config = dict(
    n_layer=10,
    d_model=256,
    n_head=4,
    n_kv_head=1,
    head_dim=64,
    d_mlp=704,
    vocab_size=2048,
    activation='geglu',
    norm='rmsnorm',
    norm_place='pre',
    norm_eps=1e-05,
    positions='rope',
    rope_base=1390.0,
    rope_fraction=1.0,
    qk_norm=False,
    attn_scale=0.125,
    bias='qkv',
    tie_embeddings=True,
    parallel_block=False,
    init='orth',
    init_std_qkv=0.0408,
    init_std_o=0.00912,
    init_std_up=0.0408,
    init_std_down=0.0055,
    init_out_by_depth=True,
    optimizer='adamw',
    lr=0.00195,
    lr_mult_qkv=0.7,
    beta1=0.9,
    beta2=0.98,
    lr_head=0.00558,
    warmup_steps=580,
    schedule='wsd',
    decay_fraction=0.898,
    decay_shape='sqrt',
    final_lr_fraction=0.05,
    batch_tokens=[65536, 131072, 196608],
    seq_len=1024,
    doc_mask=True,
    train_tokens=562100000,
    steps=4755,
    dataset='wikipedia_en',
)
MLP neurons of a small language model. Each row is named by its layer, matrix (down: output weights) and neuron, and shows model dimensions 0-255. Each number is 500 + 50 x the weight over its row's rms, rounded and kept within 0 to 999. Numbers have three digits each. A neuron's up and down rows have the sign that makes its largest values positive.
Before each neuron's rows, "fires before" lists the tokens most often just after its 100 highest values on Wikipedia text that the model never trained on.

fires before: "s", " of", " |", "ing"
L3.down98:536490475487580508542461526535459446450488524456538505414523526365492487573498539511477437544471512481536444525516487481515529484451489436534441649472520484467450405414588476531537545490583444499456543455430531491485493443630435552545492592507533615509535472469520502460602528445512542536465564518480542495485416431469525458475501518540454565464397512525456502571484491570445637554553513471431524534511535527565507508350549603548547499484420576548561402519520495595486459502481457437577407439629465538462472480553473573479515518472513553491553463518557517496467462492434469553529454542530553467592554518491475535387484492525531449458503487524493639510468486430516534470485493515544447498490557418376523570512514453478474540579568480473570490464439455436504519454529536

fires before: "\n", "==", "-"
L2.down703:536399493484592559503513470493494538519467587459457455650518563507560496533420554571496562520512476519400504528480507482480475509565543426487450577547478529510568480537540502439501461453544547528498435520436501486510512645443520450585540486457485502591421507506534484392487535520548534450517480515461456582448510499602506531520428511195504559476516542537398476497495450628453546508491452495413450457525543413455512498596457566389483511455550471507454455529490473457503535499521490519498466535450540437489419489513472517472505582538495550522509489548592544561475468509549509520446514519531566431503484427541528443348465489481502496566436408541418530529460520456508531524516488431452440535471491460494485544519552515466490480470560462520517519493476466495558515482477451

fires before: ",", " to", "s", "ed", " of", "y"
L4.down441:485441543506575421485439474518453436510490434492476558483488445491518516398501553493510511480476445463485443526433533425489568479417606510510555598463523494535489491532448581454588407530572512599459512526597479481542478448559554506529578481471508556473500525521517525449595502575575515486449452479434513530409493518520573385474413491436534469529523499545527525507581410503428557481501386527539452524559459566472512555539594457514560472565514478461529526538535556487483511546457518477488530469530519536491422467506446465448483490555464573450456490555502433564473422536508441533576522469380540527565436404585526384545594456479433520443585482509578512455537528529461425483430479519515419461442508550483407478468418429475562543563570422502539537359549543501488590526530474

fires before: " |", ":", ",", ")", "\n", ";"
L2.down565:529531454358446530417497473421538473527547482486454476496456486447388470505539488519343584456496493584635525536473356564534499571408544480493475468512478528450471530507468482453569489462472524546494505575471459518483571519537404502482524494559546566520570482467537504569528558587494555549496552491416555447468503508477489515479469568554586554518451583452534446525506488573467411540605523549452528524494556426507497471492530530495550459545565355500510495491515557528463500484589535461611468484541465421438463420573497445485537431557564501475478527528482444433492525496486463548448455580494436502485489506501502573464580436580627497505592503380467451471570513489583560488529486482533509440635481432486512527529448444515543532453460500472592496513489522468550431497524475

fires before: " |", ")", ",", " ("
L2.down103:528504480447441529462498479433385512540553465513545435485508428481496481476445533420433456473441488531432519528473468537548605534464453424425529467497427411403513454475548471588489492430411416502548553452521518505545563522560559502524464495592498492468556511460487508494446543530509563556521488423377536491483526493500520490457494378454488582425530511443541492424545530473382553521528445501456555520607534480526519477494657518502516500480506546495651467517488476587548589487564538463488481584437493580501459496480535461532505515606517437496553496588497595465458437451589432551476537490545484538508431439397506492536441457535613540395486505472498513516535538449457485478455469525685482408454493553470572443510535440505496471451482490488500503528465416547473486508489508

fires before: "P", "im", "ed", ".", "er", "r"
L3.down200:486565576507574415438466456533558595480524463496599486506586493576533620583557549529495490551468487537545479513527465553511509442587520456460539469500557432462518511513512479543561492458542457461535468493473450415502505502463416433421446456523451506511542567565461537512428482471403469476581645442533474466470448469476502623517497512490490515448463464562471560542496487405619574511485368418530451526525552587491464506426484615456479576423542591486524549522484515503490505526518558510538418504491493466491517529606555504502497466510500485453497581480529460499529500575512546460572581480503519426398549490513588485505473520479508610548477464591459450493485446618588479460529475501462530491428501472537446450497517506498472497537520583494472510606467500392531522479667519

fires before: "\n"
L3.down14:560439501411600591483479472470522478459556498559511530515458519479569474539541423483444546538453616484573561482448517609504561451494509520501446549459439488517515550593537540449522473555552529433579567477488542549497506529472563547548558470561555554449564488534479500456497496550456526487378471515469448635485559486550485539553503515517556700469466553528523406546492520490490433554473473520500496551471469535623574490433498565470582559474480530481407470483509455521556511457545587520486406570475444490536540480435423547537456499507568572506498482531603481466484581532387591500396526516555531549435491444388444566530472513525530507446539479543500499501527413458473507456544570486565436476469591454493515542518469450521467477420417489557406544494518562460522513517433500

fires before: "\n", " |", ":", " ", " –"
L3.down577:480378584521575523531508474444513534584504550555488496460450580528529473532459486392516526455527530529509592418446497472483519465581474423519443557564499491565584488482514540482525485555497492465514463390481532458508533545482487457428478478599500551501510409498561476474550526465405559530486519497619454643371433512491472510502528535387585538494440564490529465545442424548391509522505517495469497558482546562405419463486521476456524453579508502560501443485473457488492567538507511481535476483535446369541510477487471463479443515502459470484555370494526411508472473556450522516461502542469534469499526490587445537498526552503571446455523462629533516449445402584599503579526420498481454453534429503532525578510571433402497496480522470381491543533477572481562542453443430

fires before: "|", "-", "\n", " "
L3.down359:487414539453474520479412550370559453513442473436469473525538446438541476529582483548539533498520500532298485573586646479510519447518529445490505503430547534502460441469507409536463528462494488556496459543499502505522499467437498523558527505532486455548462472430572464507545480489538482475590527565517482511555515455497554550494491444284452481474467486419516526508495541528552497518430532471513490543514499390490537459552453528477515550525461542568536454543550515513474488566458593487459581383390547517434541496556470523508546551482459476582518491538478562573573447463505504540498530518549570619586549483482461518472592508504440614520424510459489537476541515587477440467470509630594571491450544549496489514485515506506516401458507494502569510438497475544569473448521407

fires before: "s", "ct", " V", "ment", ","
L3.down361:429445392524523593491440509450421470404524412473627496482598406537489482424500454458502535491431486546545523468520525497506417507546462469522455493420404456568569452507510493463582517487562497480574594477459625460556493502617517457523473447454431546456474506522599482508502495475608480505551477574468538563526532514531478463509483453518517451451494483529518522502499536573508462485506420511620435498494508613516492495489457610563504425575472518599493479539516476492480464510429405445479497446494500558526477554414494493560506534471549491539556514540488500482493547504488496421424455479510469430554509473527427444546460433435516466434596619485463495557449407460519514672495581511490479526478513440590539493510468506442594484467471452512458445462552578460422505501441593

fires before: " |", ";", "\n", " 0"
L4.down193:460416481441517528525537440547484518469475465526451512511488443535516441522418517374576492461490581500425493493505463418527447431549472514438556444582478494535505476566549490584529482488460533500508520460408440394534422503488556453456457536487439565477497525498439444575475563591471473597521520494507414449481533484540520436626558438535458439490497457490490391610448549526508569584492570540451381409491534501527463527495456519542490547538535479535545562470567524638540413517470520476429456516556477498541479451518559573388469503519423385546450443523521505518472523473564439504452497448460543560528572507500559511500488445525548587489597510400571480545544394505543466500458397473437451547504505586455531559475436455450497479464488559428611534549523466536500563520521502

fires before: ":", ",", " |", "–", "-", ")"
L2.down340:468466454522551547470473462444491474470545451534563505418545343441419559535454491493510454530491436461612589490486457495474502422538439465591535511542543485418485502384549483589491468396470423528492600473443576505452571477496427396499474487477452551527566495442537447460510542418440533547500473493396522436418468396473455514477511467569497605408564580430505471484499523393505543462512510511546517502487553457458532511514486515528559500444544488446596486599505552499496591522537467492482462548517489406490553398471557542467633458527477389476554467418448540475416449484495502548499443512608495532503533625427553507520391521487439482519453573480520566455455488494487497469566521451580459482521404510505552544534570524520450535523532497475464550505486488507537502483515467

fires before: "\n", "|", "-", " ", " B"
L4.down220:479464558472549553617554445477470575503452545513554530510529503489493657463538526470446521549604483464457497455424423524495443482520492484539550568461618469564525528496439462436488547544535530522529545535454575473516479564466518450584494414559544505451386531505504563520472483488544435604535513409537523498545499521527586478485468482562527541538515507500417446467420588478562597470483452626516433441514557551493552401493541441502467515511536471435462491512517489525566469427400441505430434456566491409461477427508455407482540461454428536521505493550465488506463497615550553520501485477425609502451416495549514540486548517469500516459545572482489488475557400451445437510519482522509566499425489573424534545516484516497538405403531472520524549424584557533527510378557577

fires before: "er", "ed", "tion", "e", "t", "ing"
L4.down308:480482502546393456536538534527526467536511580485516487497506363551519568527504406432477450524395523508577558414555477562450500497519526529467517527513571478498480520574520481491543520483414519386420425521426540446509515507489512516506625456584462480520570535448411517437459529470590412532506455454477540478585427437422490484528515480488502511545543543506438441464457572488490547468525412525464502461515462479519518539378438497552612537537558456575511516503414538450598520564546474498504503526505520480564461500423515569531508551549493540434465510374553547492539519528525428511476575566525475498480540589607464518522575556571419525486511500487499554483478512536569517392463492486507500572537538446466449546551512421588495550512459418502436592541359518571495573534619491

fires before: "\n", ",", "on"
L2.down1:544429408481565526376446489567496480429524552451424558535526458517471500503376462477582383565531492412470534493462501537553576578468558496491527603436563502508482496411525445539535505510468444450541458563490546585511436562448469600526496487455477428471587527450534428505435474520560589594379573498475478533556512465474520536564512512446487480476516504498402455550476562491559500512578474547530552598572497458477526538526368456458460413554512483527454507424444475468561444583580516451513524492587505545558467520508441471499496508508460527517564456551531445442464473502466526519424537495579587519509457524528478538428464471537497446605570507540515533503626577512456453450505512555469485445462539488562416571573530431585510464519504427485599540516511523513511493510455413

fires before: "s", " to", "ed", "ive", "ry"
L4.down458:560564509485594496412453423455561475613508468483440519565471531470479523558552604538490508511487504499527488534504569557394541475507449477562520512535430488590551496594459483500558521533543547555583496441560435509499561489457477482401510431420427568434463499477511493547554523506428438547477519519514510533600496536481517447445516521583511493549483512483451574542582519525458467561480654464470451523612401506464439475517521500467486577493488440518472444493580514551469540551452512582575474479524465496477423468537535462580446540527488511405482589469523556585396513467481513534568517466501480453551394537515520456596479502435520427469344534416437509478504460475442414466463475478471428527528401461463516469517540512481461389489611463476449470568519498418437567555499501

fires before: "-", "\n", "=", "A"
L2.down283:457512524580519504445528504419584485472512515440434517554548602446561498501481510503465509464366537533405429573485575533404509541467495478488479512486498565562492400561445563543514479417455538473523531528490443427451554551443432456532587530465522571603434502427461532448470506518572504523576543497450528575496525491553483540526465419343548522462426518337522527480490506514504485463566528442566496414501530563519567443543507508484402594441488457520575429494485525532582497495463554473545618563537510520541593504453502571492441557600525568415496498498489478566507480530615490410538481561501410576512444529528557511441501491496483508521405518473381518486516468464553444425529494508507410523529521517501471422454474579463501483530471557485487450418553519471478534493550498

fires before: "\n", "|"
L4.down641:444515517521507554580516554430525503548516497495486525501548501481554583531462567482520502455536541486464551446575498491431492462430472631566491510497449494423485518538482493436475520488428564500544537429418568451466539491514461477517566442549497443467478509481522524508496486514546404518485477632488524686501562445389517509504478453352512477489535511518407538531487501504580515450524560609582636534580477564503567560514553515507586559473505533568491472582504492522571535444473538529407474501453498475436470386561554472462593459497607481517472528472450492574501515477482510434500476382580500465486616514507531470558517508461371535533540483480570495485517481485461504423451546545468441390548577415444485557467506589538471513494530496484507418442536573538520546547533529

fires before: "\n", "-"
L2.down621:459518564487501523491514577452538510477382447474518497585485464533515561465499443509489488474507503478398485504380541528493470496562467564491518455487503494570600493428478455480555468448559498578492506555487554499544458527508509516445496572537501434518504437496513506529535516462599481476517456578523529605597479470524493521534507366277521496516544502517445447502526497534513534482501467519447504487532452559444617449521443528423555539505518563437468447554492420572493550434490551496485529518564448575438458524522421456509538534486470547444521573538447468580469506452530509431398476522571487496542382574420539494495517434466504543479405545486543575503565458494474547550536453411506441476422523504410563550518582542603546332534538436495473458439545504592573520514484465

fires before: "|", "\n"
L3.down571:486418581469595465478489479482590630494491556488585491525565463513480472592410547487535560554559525494434570570561421494417513537474492514497563542538406523504513593571489530533502487474549529473617522475408523477524350500499534492556452507526501530491497526466561480511587599499505493546511540532450478577536565456480504498494544427222516395506499542474463499507560549514483502435490546531502583540573469487539572478443444526456544527455507523538466496564505511529417504568595536494493622488497506474483443523513503525442486532508467489565523514552447500562512522507569466516421436500542491505595474549479514450395504483370507528501522436524468462480525505527455522469530503475498439537488463406511498538500544465462519463419452431457554581577415516489495452463485442

fires before: "-", "=", "\n", "===", "==", "A"
L2.down548:519436536573606528524529462408461574539515505493556433483616490452502461486451479509572521448520525566383587530577574523441526454580459443499529531469454498465452535543412510501494505483482535499484518495468509491570475430446545476490458494547466513459466459438611534471525503502508433537565580608523476548498545425508545521547472486227518494615429479391425555502526571481363518508493541503552486446504579455537505536501552489466528558515399471479507498476489588544467462572471606581490580493499484563490482521571519494469592592488463526573450493515503509530502500535526517423444533556517500526598449496554576524477532506416438468495435504376451468479523489520487522484514530481462500456498472499436485591510447484475486474495463454526584534575461491570497524479539449

fires before: "\n", "==", "===", "The"
L2.down66:468387420493564479464544404449518507504486523489507510560546586548458449564540478506530571508460480474508449441477589588516486484470497488502492570490388501478547535474458522535478471499485457556556529511478519514488479527434514475528472494480563508522423417480569472363506552494570554443537486488486527615555527548486486556511551453156467483496531487476413512511522423533465545548445528451548489508596519558493485454546539504471482610535524451583508492560541509549467501453600506501457547489494587462516533526560528474433510519476495471521475461547512455503500561507484530576430536548550466450479463601452576473451582481505530423514344501567470529426497479508489440516519481481487465552474474559470529561432561426457517440457473421546483476528530553531520528530533495

fires before: "\n", " "
L4.down511:420541570475538503513496435470508468539515484541583547467431469525501529544576432517512469501486483543303442532597610513551479483520444542504443515501402394414473535522487503507432579511504517578481420483438498480567505475469537493524517509482498406536489526554514506441494433494586537508550532439441523480509548540506483501442500517380501554515528447495490554432501419500496475566476515589420488489461425551545533586615473547469511566507433587465513536567526405577508410510477395454577423471416562471562481473465499518532486498525526540479481570492556478562490501559461474450495501514558477450422455451463578394456487471435499511533546454450485451493484583384449540534397481503544501454437458448480597563484576472523473405528512508508478547504617509574480524620458481

fires before: ",", ".", "–", " and", " |"
L2.down241:423524427511459546526500475438473522487597526493393524426473467533462598531417512485509575496477463621483511418538414571492554526530425514516447470532520542500520491496386583463494506476510509539506408498459507527462540484414500521471405497585514591456498396545511547493395511511512484512570486412522439450473556469492471516546601548508577556533501622490567566489519524501575537521503544598519405447504480432532469466528542572512525507520447430389501470505582506562514536517516501409378466515518524426460497408479511463515522539509498492490453527498492472565450450520408504452524497515526488521486401518603489503499423465522409438486487588542584513547419409469561503431459521491576510443592575521481476574511500594406503511409475529587533575543586487499486502439454553

fires before: "s", "ed", "ition", "ive", "ly", "b"
L3.down441:519506489510543436411555478505480480562513470400467424453528486565535511532511489542507477460521387506499452513476525467414514490579471484513652466495568521531464540561521405528529497469460432498472509459425458479538505469464477463574500525410544605536455512551518394547543595491503501428569572484554526438419418499459403506486472434427585561556484565503547486576535606443581599526512507439530576575506488502591525505558454540507571573499467427568572571588411501630439515466525517502516548471441428344518500482525557456490463582411586487541532570540436482479590452500553459448467491514508406517508450391467543532471490453465554486486430562476448513502537473510475514531509536566548502505412502501510542508537471443517505447555521495468447488549513423505474532559561475

fires before: " |", ".", "-"
L4.down648:393516490427494524498452523547479496446570456487466500497491585529530464490476503495430425472477530469427477429389553506546482537529531446506530469529471521547565408508507474461461547422504575510501423602522493424485540546517440454456544506467551565409477529476477513435501427602526561550483465469440472582446481408567433514463421512424546500485426506459481561478449398506563410551498583405598541484483416450499465465458499416528489530467460414522529543530460527503556572482412449603472505573497474558552506523505489496534584477489490518538530374438494491379500540548477549499486580471502482551498517539552563589566615572432517480537574538510484320439517510478504472570475444548534527498561567503524482488431407515499462606539545538545529582474522498484550503541512565

fires before: "s", "ve", ",", ":"
L3.down623:464413457492468463546467451483485509523516531517510556543475463606492478498509492477484569579415491511461472631510550623488455503575491471488476493424498526469492450501502566393565333429608448466485502484553466510462579439571502476514550459393486572480501456477529428520477485489487522451563546477500538454534485537552557464438457493514469398487500526495624606401478451501468506444433525539613482491492513458495491434437509500523462560504588479521439517534514509436482455585478564447499494620412505471520488526470521465407527573564560492471565533496527560484462456537524520495477516405487557378468518485436537528515581448438516555499524430494366516562515489511485539434488496472596467534554476521402459525463496485446530506445512400475502507465523354580515613470464468

fires before: "\n", "-", " the", " in", " to"
L2.down523:523457456463491525433563432480606469566478467493509506449601566487512619503470514436471551589510473445486535428469557503508518496568458385453477605454509613527467527522473480435473594500476502474485504399474434498547436465483515585504407469465430443647585419482514530479511422463546543563498407422483512538514445557496547575596505530385445486468504463436440455445502442497545576566511535460529501422449486432566472572480488470470504616484547504563564529563419504372530499478478493409517554462476544509523545443539560498510425593547545487511493545442407467501532539516559427448495467472505431472524519519452450559514493507533512523473416489503456544474538502547543434519419487522616482455492547565443556535519541528453454541468399506424529497505535548562567563509507523

fires before: ",", " |", "\n", "s", "–", "th"
L2.down644:516531318483507498469494514493575474436442527471512513580523503454412492565547511534448432515452509585548531488585403539469472400368533529473599490558531455468524524472315510543509471484532527553502498502420480546505441464442505487547436531472446516459605544427539586529491496446456420479428479563595485391537493502487459511582539531514484438570539439516457491550488639471525617464461530611542448492462570493430518437428511526562469469490475422443481641485546454444545536511502551463432450543535468472571555474513508456513482497586544545508435560523520422525503450502488499514456481523497476474437549481506460586500565566547431563508504527573533496517519488555541532448437435513542497469512531559556491559504461482497526527512556548571547484491462399513440418478519480

fires before: "ed", "ment", "te", "ing", "der", "ies"
L3.down385:518421509490632507443477486520461477511455496422491414507546452519392458516427473443493502497571452469487433538519521471513440647563408446455477484579543574524457534569505606494451551433510475461517414489503535507543431436563543497625558490532451471468503522506573499492462475516408467445572503522482416413554496420453466474543562563590408535551427516444546601476530480535441543493441473475433555591467528542449546431495458513533580535453521561504440473426548533560498581535600552442552441409551525468523518451515459520557492562466519442585487437490484461514525519565481484454519400542453567498507407523473475511512500551436485430463495532457515567473513498549485538529520445501527407437535547479509466502537569457455653514479444526488485542468517496472404530581410451

fires before: " the", " to", " his", "er", " this", "al"
L4.down314:483418454513455522453445540476470602513457523450500548509599486514453484490426552512500641483502444482481519576486524436545504499566515445504463477434597518515534557557486516523443515501546436509545390444510550415497434484442428591548486574511477491469484385475505565480514448462506561547561446525550476585567484550472458530486415503650462534496435458537596542488489521417479542562466546393546428414505486490533514564502410407398473492530477510451556518490426435540578432392554468455516479438444521492516520439516304498387533560601501479483503550491650479496485482491468541464560479469447486518560512505485514406473437473501477492488513448523461530472492477441465527478432512492517490515539473576514478495496551548478508438544537486522430413517469523511428570540487582

fires before: "d", " as", "s", "ed", "ive"
L4.down352:625536467440484554458482483466515555591448480550547404532487445563475464542437476494556438524520513598484509494505527511574467501509399560472500495527403427442495509469673518523453453409494497477501486435518446504519519531535554578527470504462558502549415511484490525469541548615541537478485527620541505515543559483483463477406517540514526521502574524520474537536472487495541531434498461584618455556573421446546617517493540440420480498499502397534531512535398482520524491447618480532499546448458507561423497498546475441509504537519528504451486613461481555500497508450533494439540568535579405497466387525481589455549477559438406592527467524439573576430506519511424585394533472585522496539469493468585541500527528472553517421559520484389549539503473496503485507447511465

fires before: "\n", "==", "-"
L2.down662:573443489512618567454501532444509497578407485482525552471604435546522426617469517426550498553449452460500387502439594460468428516529511456516484492499468504554575495484434517439541498440508487538600442552482517452559430440461505541589465430435431463492453508492597548510595553482507553592538495534426384556603511428493540489412550549425462459483512475477444571489541502556511487475493532500597462546583469561497502524548462507492580512539567460537464547473501550505498433505493620578430546553511513526452498385457468436526463498461422534544459514388451490566499503499469510477551508491455457540527461496610480451418520472540478498509404484475512419500475449429398523469476451515534405462549524458543408541521534569541528434571417529540490503444532508519526541470438561

fires before: ",", ")", " |", "\n", ":", " ("
L2.down631:597564496537370456507473482490462511510469487465536490491430456560464456520507545501478474483619532548553494579534475538540519454514468479409495513499573553486507483419488490480574490482506471485545587465525565504437573473561552554453550433484461461442539441503498444555480504596427587557555495573467537598383449471583428519513525483519575531480480500508594482541533455538575556523529442413508610507568505531526415516547438434512511499478513515445547502538450497445476400459583446504455585469514519549418433490438488544410544504484457672429527500572437448486535513454513504504608644534566561479572567491503564463535507527617559577600587452515549511449490526521512474530405537442545550456522510565491517522538482550585443490495482509425494548536444508505507516496471466

fires before: "er", "ent", "al", "ver", "ion", "ing"
L3.down569:497489440565461503482501503601569436553495523512509549512482547435505525444385448561474518477634548522500546520474594463517538491494534494477529541528492508517507551529460434477503524586471516401561503419538593532544551454493419482515484560537438425576550518468500487439589552437566468524496442453471496417424564560441442416468398525412485486542493452442543539489562583480318445487531569519514474510483436527370577545591396517491559440474513474425459470552503525511535444529473455468449569564569464460505538437513502523503450559520544564474477542495535503512557572422508502645543607473431456493549489456552469575573481428507478475499465513494535505567516493387507582492549529550505609490468479444510499438528502488476411544430488529478506516526450565587483496453488486

fires before: "\n", " He", " In", " The", " His", " "
L3.down621:447501445566491480421449576410470480613509484515432480486506510424505514496405459457504567542499558470432537491402459416520488564607466492553471504531450430383506596492495484479549391504575408530429509439487604474577521547475532542517450495425512491492596530519532487485512478499477484378522524572473478618473520582500506422515491438306481495450567520537590396415442431511466471547479530521487562499529527463463551539616538432545539418508494496527520457488469432549466538563469507523529503480472428524516483506470590564470549520593493598507629562609534511514486487420497495440511503553527466514471493513446440500473511562520480583483586463521579507498551473484454547513409545520545474476521480438470494511451513472475462456540534457502441562453472523505488581547432482

fires before: " |", ",", "s", "\n"
L3.down423:519557484529517394479534588535463563397461629448469483502524481510436532527499556472470430538503517497586539536491546487478498448470408485539451515518465460543452491462582510528506467503489511522512614456421589435506559497482519498596514517479419537434489410433529464457542595481528548471539542567439494410523427536525445491535536464407427536531445446542470483567463461593590532512492558415436550568519467464609514565428625568531583470393494499411497475500492471496480486452602338472545466497497470500461535467494499516534531461487491494466486520550500488575458501466463510511536501524552503489560564485521451501472519454523456453480533470564533468567472423394580567498424554515463494514535436556528535503481555508391397456459607521568448607474457579433510438470564520

fires before: "\n", ":"
L2.down187:475424487501547563462500531547484501514583463417571491487569506495522561509378501518464478557520488565480447470476494638483583621380481436533540474441483459446517506498475451487485499542574572529563417423423431537530489438443517506504502519496469545529504430430542458535569496534458547531495410467450512555555527472464554501522449537329436473501478450447532557402524493556497504557421559500602518499447523456505607486579420608475460492533508471530508423398502488523471500474541623595445492454437550514493499496437417461413514526442449546477509599451425583454525471487512487495500545491509497511439491538499540544557444524444509525534478463432363536501551498499549519374602500530527516484556441432540518601542496549468538421473502469560535518512497541528439524460466484

fires before: "\n", ":", ",", " —", " |", "–20"
L3.down410:545483483546523453439443476441453440436515535520516453525479460520512508577484485473529575516411569477475470423595432625486518531477475532442433425529475437502521446455482626437569466504483604446466553459367502427476543513493533551476504557451548557481598536479559535513463578482464469512554585356469543521488511481557462446576468519541590521461524589439511547567499401529485516532483467546521455501525506439427454575414538461504497495508505459511442502574583459558455487447526557411444544494498487459552432447439519467506600420472490436498504546531611557447459478477465489541468439445489522480552536450507409508458489560514550440564549543521486636523479565519508483473504515519520562444582341508523489618524422491506548528513487551480571456555523406466476467493537480

fires before: "s", "tion", " of", "t", "\n"
L2.down402:536564531491537467533669468467557519569511546561478490545488526489490438479527490379555518449500567531439421409460496522542508560501489527473549509558452495417428502493507564506493586522554483459472579539464466545510506520574496500598418579500493475403491522479473464435613527556424497482508471517520508410445546443544511503552515430446572429525474600481535525490490468477441539470497514449512492548507434473531464465516387525544602503416529453428494514582491563527539576504502481464531519517531576475455542479432497470455578452529580456539559529539476466541564500479472463521573575510555506478512502531499532463529407489521548579355494608531514512542392508521526569316389420474509455499659504425496502543410445496474471503442485492471536509432536466507524538513529555

fires before: "\n", " He", " The", " His", " In", " "
L4.down590:413589473517389598507446508456453529585551459619479529477544459479537443549519562478427674525433582476459497538441439560563541506568495512451464504522464471453617534557458495481507505475505467570499508398538521506493495493436589467513561525540519510541542464502513567456416451522536533534538460502462499621511510515410598453504453521354570476489580550490479444465472460445583504483581481529508436516465486529585440476559566510441514485541542485456400525535562403522510557539452548475481535479450478461455445438477511611444539578553508517454494589569534470543472540453545554467576480598512522539447480421427430433424506445509466586519538472491524439499453564543435536606475556438556472529520489416496526473535576502526546472456511433495548494552539477509488476481529527

fires before: "d", "ed", " to", "s", ",", "y"
L3.down6:426516515573531461481503605440477420480413584469591517464471480517465463464516483435474519509477476534601485529479591526561468420501594523553568487607485414455567490539458549550502442461460497448520448446499455544516481530585532507505509383510550378418433451531443501563610483491485488468538526510421545467616430536523467528558479468527421548536557487558507497436508425471531500423507488491586509520543533528437577501409449585557499524405524517459538438471471540557466502560410431439472529493553526503496519420410479553439473534522532553537526514410523521449540561550514595533488554505473518481441526557509521440592460544513517504455572525518535425620521498528449517464557424550417465382424540455509486553479466461486452457512383561507498565552532523477447427515584499

fires before: ",", ".", " of", "ing", " |"
L3.down601:481466464529537535528473539544547452570594538571531531436466514561525482494578452573565515447457559496495520542518523567396472485495399494526466493468492518406535465480464588517455479482394494484593409515476518484429459494502458509398447493432437499524547529438489573449461548524524502506475539535480571466494483515500440554500552509577548435547499425460387572470440359561428457489470476513509508558445449413414445507512520562471497543454413526441505543507479506516546539491403437526574597560535498457560533457481413531439514484425568511500421441520584534447433564483467520546405546403582424452515578472610451502517538534484533563462507487404488434497493444528489561539485438483468623459560556534499469474437427613457470511447482551468550430573442569523474512535464502

fires before: "s", "al", "ed", "ers", "ment", "ary"
L2.down201:491453511492404470450612517586589476560500538442509350456528488449584486462518509528552452483498493498538532533602584520342499610583529434535462537464469488422446432558491510504473493540582445522424511484470535513530436451625403452543526541463474488517537497570586492534542514497480534581520451428477558485431476553483494448511492485503493529509486551509477566504491455405449480502407519415462549536546499461536506495410470439379473502427498490479449516452423446551516529502578465552520464507502466504552485491517512473471569529543517408424444570438424554529571587485543584457576473423547438551433517542495461478507557525396524434462475435415417517407596497490508435600534525558589449479527497449509434440533499493488523448497478527535559473511483486534498458440552450

fires before: "s", "ed", "n", "ive", "tion"
L4.down132:509470542587453522581482466562524524549516602464520522461595581450483526443515548522484525436538489599621389497534437536478474499471596436453544493519514405534549539504476478517534555539449467455426500449512516476528488524568484503463545483553483491512554511432468450567470500513498480497558452492445437458594455602540555496478441533426399466472474546505542510571539534566462509460403484360522497507490381393568494537516489510601493493590512510394501469580570451559521489503336457478532591448486488520514439421469494520521522553543586508495591363479385522503498502494444559478522483518557575475477501484584396513499456498599508419527423478463431567469482468446522495489571488396549526508427464528457486494487463481474462498495499536520512475448487474484548520387532490

fires before: ",", ".", ")", " –", " and", " |"
L3.down332:593548480534492565549498535494523544386527532487519540477505494542548481439524454472579464470443373461526492517540549523532497475560459517508540451527542508403492497454350555507593484446473506511527582475497500419542585462514568458482514481451457530432543492631540505447517540517524516512522520493418553558554489461533421558587505605477472482540563543476465550529367434498507539483493525468512542485494474521472484548506475440529575508585443464337583448455630514593582491489448519460488502561471535463531455428441502562479492455472474477460458469579495591506482470439511503561467452560478456462508568419575508532453494564486477455405417597437601403459533397495556597509470528508473485515517480444549448509465567493453586485539554447404500563483501491421538460455531485

fires before: " ", " 19", " Total", " \""
L2.down96:491439530524540501526448529455509502508550584491603565541589513485501523431504464589569376547501534492320579420509697436513505445531510490437487510498469477514522535439403460497503565484454499543525531373444532443495459396440523508536412528487519395468443484453534552466535561469553491517529506518589485661501474533529474476550539543467480515519544474404360587569538541493483519479457537513494464506474535591410546422544508552462509571459388445558528497491622459587542436490473479521488593556441508448553536471454488485539525498442449493548532544487499459590501508449471471475526416479532424531405486414456553447537486538440493525547483561492457530502458512500492494482455564434514427422493481516473487525464517437472495461497476529524486483509557503490533481478498445